{"n_layer": 12, "d_model": 224, "n_head": 10, "n_kv_head": 10, "head_dim": 32, "d_mlp": 896, "vocab_size": 2048, "activation": "gelu", "norm": "layernorm", "norm_place": "pre", "norm_eps": 1e-05, "positions": "learned", "qk_norm": false, "attn_scale": 0.177, "bias": "none", "tie_embeddings": true, "parallel_block": false, "init": "normal", "init_std_qkv": 0.0285, "init_std_o": 0.0238, "init_std_up": 0.0285, "init_std_down": 0.0143, "optimizer": "muon", "lr": 0.00588, "lr_mult_o": 4.0, "lr_mult_up": 0.645, "lr_mult_down": 2.0, "beta1": 0.95, "lr_head": 0.00374, "grad_clip": 2.0, "warmup_steps": 200, "schedule": "wsd", "decay_fraction": 0.419, "decay_shape": "linear", "final_lr_fraction": 0.0, "batch_tokens": 32768, "seq_len": 256, "doc_mask": false, "z_loss": 1e-05, "train_tokens": 172400000, "steps": 5262, "dataset": "wikipedia_en"}
MLP neurons of a small language model. Each row is named by its layer, matrix (up: input weights; down: output weights) and neuron, and shows model dimensions 0-223. Each number is 500 + 25 x the weight over its row's rms, rounded and kept within 0 to 999. Numbers have three digits each.
After each neuron's rows, "fires after" lists the tokens most often just before its 100 highest values on Wikipedia text that the model never trained on.

L3.up374:560531510462479537513501468481476450525519532505519531467497433471478485520492527448510475495470498498483542491465540493480528484489517512504454488520490513487475465480528537512480496526509527523478496497485511535483477498475494503520502535485489501507502509502490510518512473509510522460461473504510507492524454511515498460515467493516495480458522475491491518476523532534520511534523482548504499484469566488484479535473502559519461487501523453504496511501459512497491487538492457530446510468474550515547503509509490483520492524459484532518487499541511535519549499467441449500518515497512496502516461523528512522485531504505530513486517465469468509462507486485476485501483
L3.down374:527498503490499470504524491498551497508467486472472541514489486456503487470490490514538528512476497490479489498472497536438521460510477488497542526467490497512510535512486532529525460500478500499534535520486521518491484526451530516436480485454446486519480541506487470516504504495472512464523497496507483529472511528480493495470502559487491508518515490530514509490519549519496463518515506471520453528489536502515494500504478520487508566487510516518498480530489523459558495527502426510484512496489472527482521492492514528479527512480513524486478497497450517476553479540531479478508503470474517495485516488474509525532491528457484531474429502466473524508536485549492510494505
fires after: " ", " ("

L4.up399:466522472510479515537542446490479462516545509504516494479538510485453490522553529512461499487440525459522537471523480512468524508508485488534522520500543493492485542487469489499463528543528490501480476482480512517488549496505478476506498519512457495500519464494490490500483462530506444457488525519533523520485524445486534495523519510483520479490500485485518514496487471531515514507484509515492465509503494541488488490455551481532475450480482488546517483502482517476450511512535508493470503479480527501471519498499476497495493496513488529557443496490506541502524470445453486516520566478481514480511518490493488507535487501513527483469493468515518556462515507512498496502505
L4.down399:511487512502498486507492556457518540518462500512498463516507456522561512500527499493478499509480455508508450487492471492500488485536523500506495492484502505514509508497478499491464464482504489482512502559452547484525506540471494539502435473467502515503518468491461488496485503468500527471518481524533510523477512523557490445486522557456468466518518516553482524459535510469496459496470529465510495574513495504487496563474522505516483533512512493497503468518539509425493497504528466504499480513516503525509483491500484461515487512521485500460536484487482496484497474510525483500519509505508559521524486470514519467500517504514505496465476538539517499491499535523483483517522
fires after: " ", " S", "d", " a", " El", " 5"

L4.up835:543543507487490537521498482509526475522490520475541503489560479476452522487490492527541499535469504533493463514503558532524448517469474477496456536484516547503503460547525499494484528498494479541522446508524481513549501512479549529562509522467468503483503491515500452473471509496525502475451488501505510497489473473441492477522465506496483467511490495508474485480521514460492549466495563473500481467496472467478520499477474509487481518503543443520477489524471480500502472530545473483524518492525516483504488506543501517502483481492514509505503531520535470479526476527531488533504484507496529479536473497495504531505497468533504484499503493469518497471509488486475481508510
L4.down835:507478439554496480490533520498461531526499480480499525518456512500472488521508504511529493500485502516505484507515473504525535491482500483492492496477486498465502513538453499507534493524494529547518521504534480475521534503517477526461490512491496437470486517458503480483507486503478474492507491525534499562486517535495475509463530481493521477489474490486524489539553514513540446465514515522538523521493516519497583504494470487476515485474489501472522511527439499472507503497481476550471525455443499508449529479496478492500548509474520509484516468515470489512484487504518506455503529460459490529475543482515515500497497508532529516524500445486483493547508518502531514465526
fires after: " p", " (", " \"", " under"

L3.up828:511497506476484492460487481463499506465518491521531552507529502485489497540488520480516514521517506480502510523424519464489516527506506529525488487497518525497550489496507472499477528475497567506477475505552487491481510445473498477532524492467506475512500466521457490495528491485518484548491476517506484456495506521503458552482448513491503464497486497525524485465499549459523482513563486518473468548484503531523503445582537507532508521445520496486476486518471513489505472507553532506503525497496528465505530514489551492489546454519489472510490478487478476501489490507461510485527506489519523523499494499522522500490510507499508501523536504511497467453493499475502461517473
L3.down828:490533449486497498513439514548557502479500466500467496465478489526521493472505469527504491543510509503498500479502514511492531511533532484494473509491425533509517512510515494506489494474511522500483476502499522501539493508507524489529521506481476548484491455482515476472529514508478504474513537528545525530511446513508562446481509503494524475471502519521487541493507521475510477489543489489461473510522531502482472525520487475397510517535496484500487510509514518490478491516489528507504436508492492469509480501483494469513524485524560515472500522518487489478513492510487478532507437490516478507521460482501521481538518515499473479497523456522460545479547512472525513472513
fires after: " ", " ch", " po", " h"

L2.up465:542531492489490484487532439541519485506506538488545479474502528476509510486497517470483464516476502471545492450494525511488484497520478492487471511504508484472516502485529502482458490453480491574500553499485470537478476459468501501527499508486512498504502503490509514492490470526503518473473496536490503488525477475520523523477539537481482510501498490510485520469503567544529489514497473493515497511536474490459519525540522501537517505452490523473522511510516506469492516457526432475483489526545480514524523506516552505488452506514504505519431480485463538493533539511498484489530541508522494525465496463496485503511476530495526518452522501486513482466499486466551536481483
L2.down465:501537488537487531551488534534470491486528486489456505497463512514490504480528523503485532532504439438475504472500489502508529480484473502489491477474477485501532497503531468492543508522426508492526509479471502483521473493480539440484498488531536515535519514476511495498502517497502483509527508488519536479541514504459516500528489534497505481547492464509460522510517536495523490498494438509478475529458483526538527489526498514503519520494531521464495465543511519469516509484510435515492507515483503513485536489488543540523507510487504506503479531502468498538535512504494481511500529473437476491505480468522481556499551472500543488467478503488489490497486512496440480466458
fires after: " ", " un", " a", " (", "wa"

L9.up630:458507478488484480482569485502488481470523513499539522482505523454457498507484513532481511494509504491488516510481536489499502520523483481517530496443530474512501460458535505459492536491466477531482504534559524484506542519504506479531492486528510494488499458483559519546510503515480482505493497528530498497520492496534466512477505480480493514513493504506502490516514487525552434520472512471511493499500493497500438469503512457481503482453545521533545481473461496534533497492492520468502484456480531484506473506527516496499498526512493509525482494528533465515507469461477554517451528475546473527488468473519497520562495545496540483476518487504521490484483517459480533523500
L9.down630:497510495511521520489492503494511476477507478512509486532498499500489514503485505501532490527511472566467492510470468525523481532497505475495547507531525494500464473485492503467528484475525538481487506510483483521501482490492492494457489510434482521477547516503532496497514541567539508517512454541480482508484541486498508473527478504488523466463528493488495516489554481496462563546447470486520483482509487517487527527521546491512481490578486476458496521492533475506460510459536527515475478498512469478466484487485486497445493544500502512511484481443497542533474466529528485522495507534493513483466486488524495521518472522475480504465528563484531472525495488486481504517501
fires after: " the", " a", " re", " co"

L2.up725:501537499499541448537499485483551488506540509508494525465577443462503510506465528504514498501492506489541497517523494448502484463479492498476464498519474526517472505526535513470473536478497523463495501498470478517473499492529495512475504499497488497466533489533501489499524487505511483497467505508497519490472453473532479479514490515499508529522499507512484485494475570492495505526507462485510490480503500430497497490537551497499486484483498462515486507443504525518500480508494501492515506506503472482500523503476541497476452486467500465498482488505516494531535491451519470469537573524522480485503556579483511540515532564504490530503508495491490487456492482496502515549516
L2.down725:526515514449479502497519477500481493473516469504469517459484458516490493505459518510504506559507504506468488510483517503504554497484460512500495494507518476513525504498525555510537484482465487504473491518474510493501490506502480547506500531494521531503579510451520500510494485468484496481509500497512482478492520582476497505511545520478444475484490471529506501506528515468505542463514450477542501508471496542469470460447517504541453487499480507532513456529446517459501500522488476528490535525510496546508506533512527513493486531504489497483522514546488498507523503494503540523522520518529520474486496470481497481556497508502480504488515469488476505474448504528427526483489
fires after: " ", " st", " D", " (", " St", " sp"

L4.up330:497535503486503470515458479495507511528532562524517478469517494442502471502517469475528485508446537512514478521455488483488475520514486490496494500454518518530480494494511491477523491443527469517488498522485499506541449528491528486458489499461454510579496530535522473483526525481518507478490485473489532471490508505505487500495483541527527490462506521464532509515518480495537490498488499546548486488480478510490497482506497507492525475510503543482520531461519458536486517539491507487527471497502484482449503494481502470574488500486489516502470473529511525484530525489503555520464515511518491526531468469539519507471483491551499479518515523510492508484451523489535539489539
L4.down330:538542500498483485474525523516509516497500525542478482495483461521542494523538482536518515503473478510533532441472539512496513483504488490519546510434474494535521530495522511514494462504508518480507500522492480532478524514506498516488535480472506450492483529492462512477498501499516485492531551509501502519521506551501481506494507492496464503468519482539498503517453478486514469506467501457484481495502514519517524483526466574542488504508464528499469485509536525476509504501528516506461533511480549509497509495467509471482553500491506491461516441498493490500452472529515501521505476506488453491530506489472453494458497489442469510529516466476492482496515475569471479468552
fires after: " ", " (", " As"

L3.up17:507453481452523469494515496493489468478479458498484508535500510508469488508495476487507528503492493515496525503527487503492564449496504479490513493518505513492476517502555511519469534513510497481492521474467527469494526468504506519492525527548534543500546455498490519500472445533462494478509529531526520513541518525497520480464518511449523488530493490485525483499497561477534485439522494522489471521532536516490506480527531480563471524458467474547490483513504483495455480504496496474516510538509459466491492482560558510499544509518512500497500535514474442469503481495510538467516528515467481502469524506469481502481484481487530484478505521500521462477510470511466493512493
L3.down17:465532555540496521536470470537473511493463496514477505487500486496501434532512446510506501493545521513462522485511500500465521516522490506523515535479456533498538522536480530449526520500472528498469444462483475515459519492543520511540483500522477545503505488518517474534482459502507523487477472532561468501501515481460484488501496531500506485465486514468551520464484470467505519474516499527492490553541511516501500474476518517508496492519483536501460511505447540508483480504494514489455525504490500491534539534512494447531472508499463458508499486512496499523541496509488509487518506546486457498504500493487521505519525486497479446508486501485484530495438494501499497476500
fires after: " ch", " Ch", "ch", "com", " Gu"

L3.up492:460511486494484504476527468485483470486475546496519496451523469510480540514525466494509493483526514508471491504526471517490515471505514510468545518511545534495525535530509506492475468515482503509518493511544490507492493480511497430499557527488496524489503473447486536489525489508463447521503522473454483526451509530514499494481497456454477493495504500487491506497483460495503528508488515499518494523552484499506514507531494493495521495456517486481470533514471482486498506554511538505479461518493557495516508480609515502500507559512491494548467514472466500501493475481482516513488512502518462511475498486557444515504470502445494493498545494493505511516495483479518519471521
L3.down492:488493508529471515502517530516511512502492482510487521526504514488454480498511483521524500469489505506540473470468505500446492503556498500511503537470505470509464475471507525476471484527477501532499452523505480498511493493509472506488481483488436512553503495504529435485482537494475520443489465488506505456458514502483487495501519506456462513511541509509514519483523528536565494513529508479499513570521557513516476512499539497506511485570473522488506493477476510462519495473486537466572484506480524495466488547501474470484504474565475465477506475506486515507493508471526486512500511523484511458491522478512522545543538481511521499488494513489535497508541472486499485518479
fires after: " an", " a", " T", " No", " no", " to"

L4.up14:469464518476500518504517531472492497461468505465508482518515502482526443491511511516514489480510495539540510491509504510506509496545525517498502490464457506474494490502517513501526488526424497523514493498465494474517483488527487523519484519537507519495499468511515494534472474473533486521568511454461484501516513501492486523501490514500495467531484481462512489496479513498439511471502510521490496472532484510503532505484477453492507589455505485500492522514497564558499552478458499483496479454527501501557482493523504539527527511492508509511507480477489502457426515501486517520529461504505539487488502508475455506502477517506522492502493522488521470459514558495497530542460
L4.down14:539507520526447493502496490479516518463511471496473571483501475502488498438504495480536528513449511492506497476494460502493481518499477465488491494510475484504491510507513532523485456547496493463491533512523522511519514456485506532512478506468491504514505493480469496498465541499519488513563517478542521509486514474504495519546496529505480501500510571551464455509510481518518512541494475452514492491440498473533464492499487523480512503521544510473512457506468519485486444547501486518499546518492489484561503511491495503471501484536461530467482494494489506484523522537509496516527529514498461517480507468453515535478464471507513549526508531500526512506510495505483451473527
fires after: "lo", "ce", " Car", "ate", "ke", " Da"

L4.up628:464524559487523470497467517492487503513534492528485505521476503486427496556513489543520507485533526472521555512501535496486528516485481496566468447525460498486528507493483486502484456525515500457497521537501469497542481492486486485543468523485495481515447516513498487461531478512520497518459485491509478457480497490495499450486492523493489501494534479479524495491515464512503491471515526530490481536502494513522493456502534486508506512502498488467559521480452509522512520507565531478534509488527480512461491531508486524520458468509513501463499503465511528509499509514495484494492475477499560540531469481492500495525484526534529478488518496480499508491456520467520469469439
L4.down628:523533501482509508509483488472496490490490504463561496477524512502527480481476517492506475519486466527540443493514517503553579498512506534444507515458526507473525499496494471480481510499524482486466464520500490517494496521492551514511526511498492535537540446474520519528549506482477502488511518491506457506520540497515515485494495463474503477476529510474455505516548532535511506463504508513496511449485504523475501512488490455519466490490482454538471491545541522460494473461454465503483469523445482475506484488470488514540541509498504480508493506469515502462507461505503563517492509490512499497459465498517479525534495497500487517528477503481523500517505466516514497553544
fires after: " m", " h", " mi", " po", "en", "l"

L3.up387:502529466491465488531525555460493486469522473512543482532487478482482506551470536513499551467490522485524476460538508437496512484474489469523517497532500491467461504459548485537505516515468515492506515503488539495490544535508476441491517496512526522531481460520500474497556503523466482474469527502500513527507468509501465503444513518541464526506494511501532498529520500499509481529536492505526482540497500478471505491514531504499497496495497486499522523495481518518464499440467491510558469516483539477523490511512573498477496491489568497494482502489507494446506538486458511514523484467512506498514481478509496490500487522503488510519495465550486446490503485515473483487522
L3.down387:435484551517479475508518468485526513452544480496528509456505497511538496472506546519487487490522508484494548498525525506462539498493555491489509504491536501512494463554523530462516468489495484472498512498542524493466476532495475514498497536496486540464490464456447480509507502489499458495505502491530519511506528474519477483502459475518555532490566519494522487489500515491523522468532457492534485516498525529501460492478506482508487514486476511520484515494473515516505466499464491473494547537475521466494514472492460521514485500487464539511507474536491523529507479544500532527479504523454492460486526520474471465517548557519480505473505489483486496491502527492467498455482
fires after: "ra", " c", " ch", " gr", "com", " g"